{"intermediate_size": 832, "hidden_act": "swiglu", "rope_theta": 10000.0, "rope_fraction": 1.0, "qk_norm": false, "bias": "none", "init": "uniform", "init_std_o": 0.0282, "init_std_down": 0.0175, "optimizer": "muon_variant", "warmup_steps": 200, "final_lr_fraction": 0.1, "batch_tokens": 32768, "max_steps": 10367}
MLP neurons of a small language model. Each row is named by its layer, matrix (gate and up: input weights) and neuron, and shows model dimensions 0-127. Each number is 128 + 24 x the weight over its row's rms, rounded and kept within 0 to 255. Numbers have three digits each. A neuron's up and down rows have the sign that makes its largest values positive.
After each neuron's rows, "fires in" lists the words (lower case) most often at its 100 highest values on Wikipedia text that the model never trained on.

L11.gate452:134129141158142155148112140125122145139140128128108106121105123131133119128105146167109121171140096117137112140085146134123117114135126129145164128089119149152101116113141134139105091149111077162136152121097136129109144127109157153177127115127135149124161104113132122106156148153157129086107137144134112085150098103129127113145141126140098125134090148111090134142141157105162124113066
L11.up452:139157131118118098156109157152091099150112127096150170102175156166117127156163160108129116126094155123127129099133136104128135129140148121130144141128153203074081140117151114107168156160117118145134119110119128107088122117107145103140119104080157132144151176106119131129131145130115107132135137103149140127140102087170126118148099109124082103118105137151138099124132165078140150098145
fires in: "the", "a"

L2.gate103:141139123122169107095108169104118075114080126145124128130154130096128130133128137124120132105091202131126154119149151141092113158157152102100167117126120142097150125143127144118134121116137113113136102144111142117174160154142176173118125156142131123126165105113144157127126151114126135121134129122121128168114163167148122088133155114170119136133147139140185123123120137105129160164106
L2.up103:113145119149173116096103148123180094135121095076096145160134153132120123124128134117113091124151163107121121176161110127101134150172147137101148153117137134116127137140122147145139130156130128092119157146151125110145091156161174160129104122156138135124127151147157171074116126113148163117136155144095150134127160164093140091073142156128124206130174117153165110109147127091117147097139
fires in: "such", "part", "actor", "participated"

L10.gate592:150147097141123162095147130133134125136173124101143165101123110147139142134115128106128086163171177147131131132113152073120143124126136136144160157145128134126165139148142128085124128151096075145135114131130157108149133136144123129096121134097114129135187155135150087130112123148138068162151120138111091130112106162104131166142115129113069108131150136114157126094129150121141068148150
L10.up592:138080200147127096117118144144131131123131144130149153126061132124113110102119160085136164133096155089090140075097098089141157099140123122118113145116148137105119119137086108106136127082157152161135143137166151127155123103155068141140158105139152107139093151055122144144128153148144104120123133125131113116105123094107118129115130130146121151148153179158098109156136140150095138147084
fires in: "the", "critics", "of", "champions", "greek"

L12.gate680:156083103100115120086129119119157128090110106092129134116117139127155102121094183138184132098106135100135138137143137143120106149099109179133090074148137087130119131147145067086146189107128122177108167138114102114128135098168143137143136117120105134129151134142167133131109094146131182130150146127140123132072122121128138087113146105166169117156129142145137087088155116143143127121113
L12.up680:119149086130123130085110160095121163127101164146146145124138102151182120090147146154162134099112093123162157137164121128162096118107116146097091120120105095122128159147147133122084149118155118154138104146096116135127134172114134152096104061095140115151138138155102098161118098192171119117119121128144112116126153102122121129151110166114112118102136152086147099156110102121126113117127
fires in: "was", "is", "as", "ireland"

L13.gate267:126116166118147133165131076099095156057103133119159123106126135079085080093134147140114106106105130133076198131111160138103078177129145113139156160112118189148123127137115137129088122160117095108149142132110159108089139131118131145119123131153100161140097177120101158113159105192149112115149132120128109125073154182117108159131119147132140123126150132182158123097163130132110143092113
L13.up267:165133115143129134156167089100122115138120187142064123145096202099162102121152122140101095124090113135129146084103115102108121129134143105126152135114154158105167156139106102101167085157122123129140154095110149160086085113099104128088129119172132130147128107135112149137142116181114115131157137114123100124102149178102119144149146124147122137125125136134164110142133128115088173108147
fires in: "the", "late", "there", "then"

L12.gate484:117135162145154109112129141085142107109151146144158151148125131096105141138151122104128107131089105128122103137120144084120114126128126128150140140098133180077143139101169173124114103159130086098143157110096061163155091120154091137099118084144119098120132178129111111088135138134125131129104137096136096156118124146141142133098139147110150103136131110139128081109139097176154126123151
L12.up484:083167138168137131127093111117147131141158162126132138150086126158136110141109116153111111143085122133108105119116165131180105158169102080138108128129137143167126119150094168129145132181181094130114128124112128063127107123143106095084191116144130110123154150107132119127133114146161114131139111137127101130119096121160145144117128123120137151155119153092119101156114180126147190102128
fires in: "the", "de", "von"

L11.gate466:131129113122121151129127115134154134096142153082161113103133142074143122119166127133126112147138127155108123138169088149172134147097133159092138082131151121131125158101108108101116127118113152142167128083151120147143131148141134151147147148134148168117164153150102133111083138130124102131113123132110187161114059147121117165157124117105143117167193157096157111098150144123124119148127
L11.up466:150148100142119153132128156124143145141144136139147126135146104095170089080125144099144134109075089136132156105063122152108096129080077089140111115119073109143129168097142151151090130113097144138160171144150142139156123097070128154123153138103101080136196137151147126101130118103141104112164120117138126139090120126144140124155110178116123167150099108110162136161128134143088128101134
fires in: "and", "was", "as", "due"

L3.gate751:138149109079152138114140142133128082139151189094115142120156178127165123101129108138155146108160102141152137144116185156147158123182177141103134127130180093126140107094162107130156101115109139132123132147146135133116146148133101091124193144111145117129147114130113103121117144114110110106138162081142140138129155092109151133086124098096129140125117140087131158124117112153168109115133
L3.up751:074141151111140145126169198124104102148131153128109181140119087137102156107129088123147160089158118142147096184110179120122147147141152147113142170107130093150123128127156129123130119090133152081123103148134115153178104111157129096087138118088165096148123115127163124167101133125123115169117142145112141158131148135128115136105128123109123149111124109121109135121123112102115167178087
fires in: "under", "by", "underworld"

L11.gate700:137180134089076141109124112114125154155111108086110127154142168165108110136132156137127161106109141140142142128112139176125100132183092078121141094116152112093151125116142111120142097122109115129142116144105129163134141132101107142131135158135136138115161130101135128157120106164131139125119139144098157158133105072132152116151140097141096093158123156167115131099147124089126135129126
L11.up700:145139161140123111071135129151127136113120103149102116122156115126148135167143165160130148111107153099115166121121191105169111122176085128103133117065117114123103137133162142125080133161103105104158134160113083143106152134151138123188163115119133139152106113128106125138111100121124081131107129121138134149191133164122087090119128111132116152124127151137168154111137134100146129141134
fires in: "a", "the", "some"

L12.gate573:151095071127130137101137143135145143113142135133138115088102148068133132113092134166119131146163143131081146131092118124121151094124148139087075147187118102128133097067145113166157096127173156108099159129099129152067099150089157108151127172117129163091152117103127165136147166139141165092148108101130122160132112133132179113170117158156104108132110146122106152114131151063109165146159
L12.up573:089181139096140164125155123090176123168133156108119125157135114107150074093121149130112145168138075135086137115126129157135105109075118122172125132130133112099107180138132149112127130105132107131111189114162100153136112135132141180112166136122135155144152129157128171129115135147147130116145122125101154124108160147103153107119086136113115166127131117124126153150131101158113114091110
fires in: "to", "had", "can", "has"